From a checkpoint of a small transformer trained on Wikipedia.
Architecture: LayerNorm before each block, learned positions, untied embeddings.
Training: 354M tokens, 5394 steps.
MLP neurons of a small language model. Each row is named by its layer, matrix (down: output weights) and neuron, and shows model dimensions 112-207. Each number is 500 + 25 x the weight over its row's rms, rounded and kept within 0 to 999. Numbers have three digits each.
After each neuron's rows, "fires before" lists the tokens most often just after its 100 highest values on Wikipedia text that the model never trained on.

L6.down195:511485534457501456512512511542498480533497530481496531480548508481484522507483510508574509473474531477516489481463500477517477473530517465517511533520493541510483526525466533476513477495507476498512494476451500519491500469511488510472500522436517491545504491531462525480499528513478457502
fires before: "ic", "ist", "ect", "ics", "id"

L6.down1046:503455517482457511510542497519503510487505521524490471505471532508491521488512553507495507528500531491472501549509517517525518500490489451509470557513511501508519520477451491495510505517499513542514499496494518489488506489542514477511451509460521500504493495524538477569533506450495473538
fires before: "s", "ed", "t"

L2.down307:485526504507540493537500469492490527520492514514522423463490520544506489477534494528483510502461458519539469571508508498505518513484545503517481440490480463482494467463486505502537462475480519506432483498487498476503513488547538509505497491491483511512537493503519455519466472499435528505
fires before: " ", "\n", " K"

L2.down574:485484523505517468490525451512491487509493518520505526529493481501491493487427509518503497497467483503490508548514469505502481536572491518514482515499490488520509560512471519478503519487509494483501475496491435501480483552493475468503515529469504474479483502415486485513478517505492526471
fires before: "\n", "==", " ==", "ing", "\n\n"

L2.down482:497516481516488532510505473498426512505514527556495546486519527569464521494509484513514509479469472522486466531519509504520545491531463490506518505511519483525475487543481515502496510483468527520497501501476457508450473520446488532536498488519481510480482507465496533489513528492517433526
fires before: " ", " the", "oc", " of", "emb"

L6.down1284:537518510510484498480531526519514535476540467504487523509438529528459507520480525471455525504497470508498522481532473524498468520501517488472519463534481486533500440486485486496523506481525497462552482498505493505486484527492521487511513495509476479491497531494472531509498506516506473472
fires before: "3", "5", "2", "6", "4", "000"

L2.down729:504486540507560473501458496469510485491508476485539523502533470527510477506521516488500516480483512506483484511498525521544552511493451483481494501522489505519478465514497494488492453518519532499488492495484514492519497444516499533512475486477449464492524535500475473508493500526494478470
fires before: "ed", "es", "e", "ing", "ted"

L6.down993:486500477488552521474471484490489488535500495538519468472463504495488522500545495527543484492494495538530446508529501492514496482480511512471500480491486449551525512459540523481441459500509525484466513490485482507475520535484488502534504540463516486492481523487522493510515509492521515494
fires before: "==", "===", " "

L6.down577:476509519444483549542524508484477484492484475486511533499533514516461544534514466519448434534494496513511481550466492516521467525518459497511474503491533470516527505497523528520497513473535485480500503497521549495490499488484504543507498529514452487488474540533468486471473464495484495477
fires before: "ed", "end", "ad", "age", "{", "or"

L2.down191:578433486515541488528447510487485467493500503534510499542482526478469497489489515504532462505487508505507486459522486498484522465508472487505534504497486464494532532521477492508502514505536539510463471481527451537534519481474509497462502480522504471497495531519549478514484490497510526493
fires before: "e", "ed", "ie", "ic", "ers", "es"

L6.down963:522534514481488529488455515497496507531453463497467505531522467500488560505522499481503484493467518463486476471488497483485459518501513471452474526492501503509522507464495504523473508592519536483485454469533475485473538573517492503485504470477511514483511477455504512500507509519537428510
fires before: "\n", " (", ":", "\n\n", ",", " of"

L2.down1223:499512490474485452541477495547526470462515494477545457499507463520486492480546478526490503525453498560503490508539540487478511486484475484510506491478530500508517519525491535525481483495466518464475499492496484589514506481562514515467470504472501505513497452504523459514506450547503500501
fires before: "\n", " ", "\n\n"

L6.down702:515504538494505499481495464487465532517485505504477454482482510491517512521505508482542504489523461524496517502468532534488516475429479487492511494494481460491507499475481485466497486489524521506500512478544455499523471524530466469532505494466531552486481491507479482511474493498527444500
fires before: "\n\n", " In", "==", " He", ","

L6.down340:517482523477514522495507551523518561523517528495501514506509494540495506512473445504541509488464531464500549485516480475494493520511511496497501518467520501510487511467527527466499467508522523559492519491463489489512528482469463533456494501543505470514488544483493499469506513507468518503
fires before: "id", "ign", "ist", "im", "c", "ul"

L6.down1016:501551504504507509536464514485465514476504535478493481500516551480516513453500525559502482544478459513503501512496496514483513492498466524459498479485490509479485516512473456472532532511487515531535525536533512500472475464505472479506476521488535488512487504541487522493467497507486512491
fires before: "8", "9", " the", "90", "97", "94"

L2.down934:526461510502509441495477503487507516495500549525478540487495547492496511512481488421486531532516511447537504527510518521509504480505494464451473557536483532514496496470489512447472503492445517463541477499493507516502505485533527529518499465464468466555521506473475530530527511513482494502
fires before: "-", " ", "|", ":", "–"

L2.down333:541572504519492476506526503490477503488490493518515496531490493496476500508503447525488490474547508494510543509506464493503483466454457474517499495538539491533480535534483515467509517514500436471498482458550502466518469494505494513487510487455493481490520487516493523502555548487522502534
fires before: "2", "1", "u", "5", "7"

L6.down596:523478503508542493466557513480465496520506460513532512503475525477512468500498510515473521485493507513481481496484537494497502514500553552467469528525465535514491507498513474528521484509515532431472480461520458561444514495527504519473527515463519471534495501450469533512477504448461510502
fires before: "ed", "le", "enc", "es", "al"

L2.down111:475473502493510481489504543486503485517511482447505482526532450479532508476534520525465497526535462523481494504474556527491511504495467494477509539521474489494468467510485508514459493531490515489539528505562540495470532510481510482442485483516479487470478479551516501502503493495506566475
fires before: ".", ",", " and", "==", " in", " to"

L2.down1388:529483537494491487484465519524520502512509498507489515513506545463541474502484597553511484453523520498550537482514453498515507513516509507501462458520460468581479514504513530473503500518453535491449453474490529467519513499510508488527482474529480518483506555473515504511496494497506485520
fires before: "ident", "p", "id", "ib", "ear", "erv"

L2.down488:486466488502505478485476512473476484455547505504506511491480483484523466548519463508499482483499501494498529535487501487486494511472475515481534506481524566544480517465519475459529517513486504485541520475500484536472522494505522472505481490490519468542563519481527533512480468500510540470
fires before: " of", "ic", "y", "n", " "

L6.down825:505468475531476530506525534493542520520511489515484480485499495512510531471495512496482496484501460519518464497527476540513489478449480502490477512457496480511463508530494487502505463527509516544503505436477486466491482546490499488507408483490514485492524451454491539483517484512486499499
fires before: " |", "ign", "a", "o", "et", "em"

L6.down1436:533496501487513499483454495528530463510516492497536446507478500482550496505482501497481515523489494484512525482475530462496477535505493528505498494468499495533519481448533499525515526446501500490489478488489548552448494484505503511495515450539525517555500539481521515495482487441525509490
fires before: "ver", "v", "e", "en", "at", "qu"

L2.down71:547488492498546482484509477513488419518526486491491506525538540534477475508466502482495502533478459511509518511519475504519457472467533470565548480520476506470514526506477495511478447487476491520445525468505482461473511453513512493498486486444485502478483535497466556506484484503485497494
fires before: "\n", "\n\n", "erm", "ic", "ail"

L6.down1114:489518466486535509499490526477500527530526484519529477502484467520501522451514477525497479423509499503507478486458492516493535533518491527494489494509468523496511461502470514527473510535498508474537484532526514512542482561557503462477470505505503521482491565479520525495500529481451488495
fires before: " |", "===", "==", " ==", ",", " and"

L6.down194:479532509507518540519519489516467474450514480485569493488460496498463466456504484502503487509508519528484498486490490483462482501476487499525481502564498518523517549481480490493491537483493495507478503490528510468491490498509510478471478479560558477488502468482450506487492477483552516511
fires before: "ver", "e", "w", "un", "p", "g"

L6.down915:486503535466505486482505451472492537462518507553479521482495523504513485501498456501525486508453506470539475498509478494518505489476523463494473536433531505516509473538494472534486544534542525534521507531531519509445461487483448525464492516471515537532508512451498500475487501505482497482
fires before: "es", "s", "ed", "e"

L6.down1233:498483468490501485505468500511475533452530544499484529484529509493519489515558513476554527492515517489538522496501468502514515492496495462474474497522486480511533466482558482477471503455522498476551517465500506479527481513507465476500526499504554465475500517525504542476511498521501499486
fires before: " ", " the", " in"

L6.down503:466515522493462505496480506511505470532520492553511520501499507527510500515486506503518518496500488508501506521549464510511511493485528495492486502481540505457508512485525466533476501536444503497525483499480520505497514522531496524498486481458437445461493541507486538547453451497500467494
fires before: "t", "s", "n", "cess", "ib"

L6.down310:486537517541511482484523499515478453513468449571506505469517476554483552533520497512481500523448480517467564474467542478513524501522512498538482537523480470471458537492485496472485472489515459486503486502491505473445486469520507494484510502511478550507546549535524486533464479470520508496
fires before: " ", ",", ".", "1", "ce"

L2.down135:476537444494467545502469472541473524499501523523539501505459509520505502491477484482471519457536462509493497516505480495495512481504486496518483477482522490472530501518510520501512463518534492497558482489571501461474489580507498510505496474486449448491492518528475498476512484511501513508
fires before: " |", "–", ":"

L6.down1023:477498540533481471508499517508524549506503520461497522468503476455493483484472496492506491524530536475500481497464497499552528480522499500449487514560449483488501514528528516501502500529515485522520474515515484490513439479498469475477474559483484535479524520506515494507509508490483498503
fires before: " the", " he", ",", " ", " she", " it"

L2.down398:503492559469498505515528524526525461475515468497489469515530523460507474477511513528524506467477482536515512460523550506474524522468526526522518464514465433498462508463461463467496503509483459460474489477503468517457554498533504485492516484447489524464526515498527482516484474483495506501
fires before: " ", "\n", " |", "and", " A"

L2.down98:548517458453508479510483503485541483453438510499503471549495527514497475475460509528531492490499496535533484487491538514547504520463505453500515518490497488511510487509512486508471484513536478502551531511492545504499508485535537450479474542491541512488544525531468454453507461477488529515
fires before: "al", ",", "y", "t"

L6.down1314:500453557538473511504456455539532477470520501479499477507490465467463510486505477511532495493540523455470494508473520527491453523541506468498527496513461458523510502476484484460513501486468494510511514528520483495495422540466537503511479493497512543534499485482496477482491521511496518486
fires before: "95", "9", "94", "93", "96", "er"

L2.down760:517482480459481490509503489485464476498493519497535484496492513476527489453538496500514517550502510496503514496548481553528512502500492510535520522546505485485529492470489477478472491543532467500521538493487474538474486570489479504489503500518472498474482529490475507513452530495543482442
fires before: "st", "ed", "ing", "es", "y", "e"

L2.down720:522482507519510485539525499485477490478501508523510536522507536496511482483507503530507517511507505513510519498514523479538520505445515482500467503529463504559508553497526482489508428478503484525477509534502472483506477500509489519473512510506514532496480529508526488463475462491487525497
fires before: "es", "ed", "ies", "our", "y"

L2.down739:528515510476508503491486499523504478574458478512474470510525487470500509501481475496527509469499498497496502507511502495476505544489491518507499504515532543519484475525444538483466500516515480514521520488508542470495489492510500479495491482513507498491514514527446517494531500529499491495
fires before: "s", "ire", "ab", " |", " to", ","

L6.down742:513482493433522518527542534493496488485482495531475470512498478537484557480499496540482520489507542498472496501496532536469531548490521469512538517486498517505483466486507544476505460487536473481522511460467465523516530496475475497505524454504491521465474527555499535482514531527510504507
fires before: "or", "ed", "f", "on", "om", "lect"

L2.down1497:535453477516524489462513552519489555485517502494462483517509517515531495492463489496454491469501548516483516479543490480555534534493501461532519514530482476499449502467508478505485487531524545493524523530527467488465484473473515505523473549491486480455515509489507515440507505576497496476
fires before: "ed", "ber", "s", "ous", "m", "a"

L6.down1171:548480528499473482531467521479484490524477480473477443494514473543496508523535481430476512495505509485486523493497497495521505485509495475551512523528495525533529503531518534507455510507448463516475492564481500485511528534543498507546472485508487524508512549476519537531442543475490469490
fires before: "ed", "===", "2", " the", "ing", "s"

L2.down879:495515501534477480501485536490510557551497534486511454506537500496484484487489454491499489515490482515508533464477501518479535484524497531488489504464547519462486547499476538524501498479506475530499528499493504497491490460482493493495522519518503490472497514475483491495496536516514536466
fires before: "ach", "ff", "arly", "p", "ver", "qu"

L6.down286:456523506493503502513494510488460531505467551463503514472500471502514516494505512488534495516460490533463482488474488503494507524499487508481491503499499506425482531517506479503532463525522522505488480494495492442473457532479491481496473512493453503436487518504512470488492535522495603523
fires before: ",", " the", " "

L2.down974:440538505422535494523492506465493526491495534514493528508466530501504518520497488531483562499504502544496487519526495518518535546510525498498516554481527495469490474476479498480485505519465486494514571542476466514505493503514501486489498505496492458480512546471505506508466451496499490519
fires before: " of", " |", ":", "or"

L2.down1451:490494481473523462473541512515487538461474497545510511477531533475463479475519520462482496452526499545522471499491493461438484473482481504462546461502495537484487512477518473514506474552464497530458516481500505521474488545498525488474510542492483502478541505511479459479493457486532455514
fires before: " ", " A", ":", " Q", " of"

L2.down472:525536463516529461516501419530489487476563498535457454494478519515536505474513502493478509482504489458525522499465491496474471499500492454504479518526505515533515468530491490514535519490484528478509502476528524502504522519508516511532489509485477493509514494491535509470471472471536511497
fires before: " ", "\n", " |"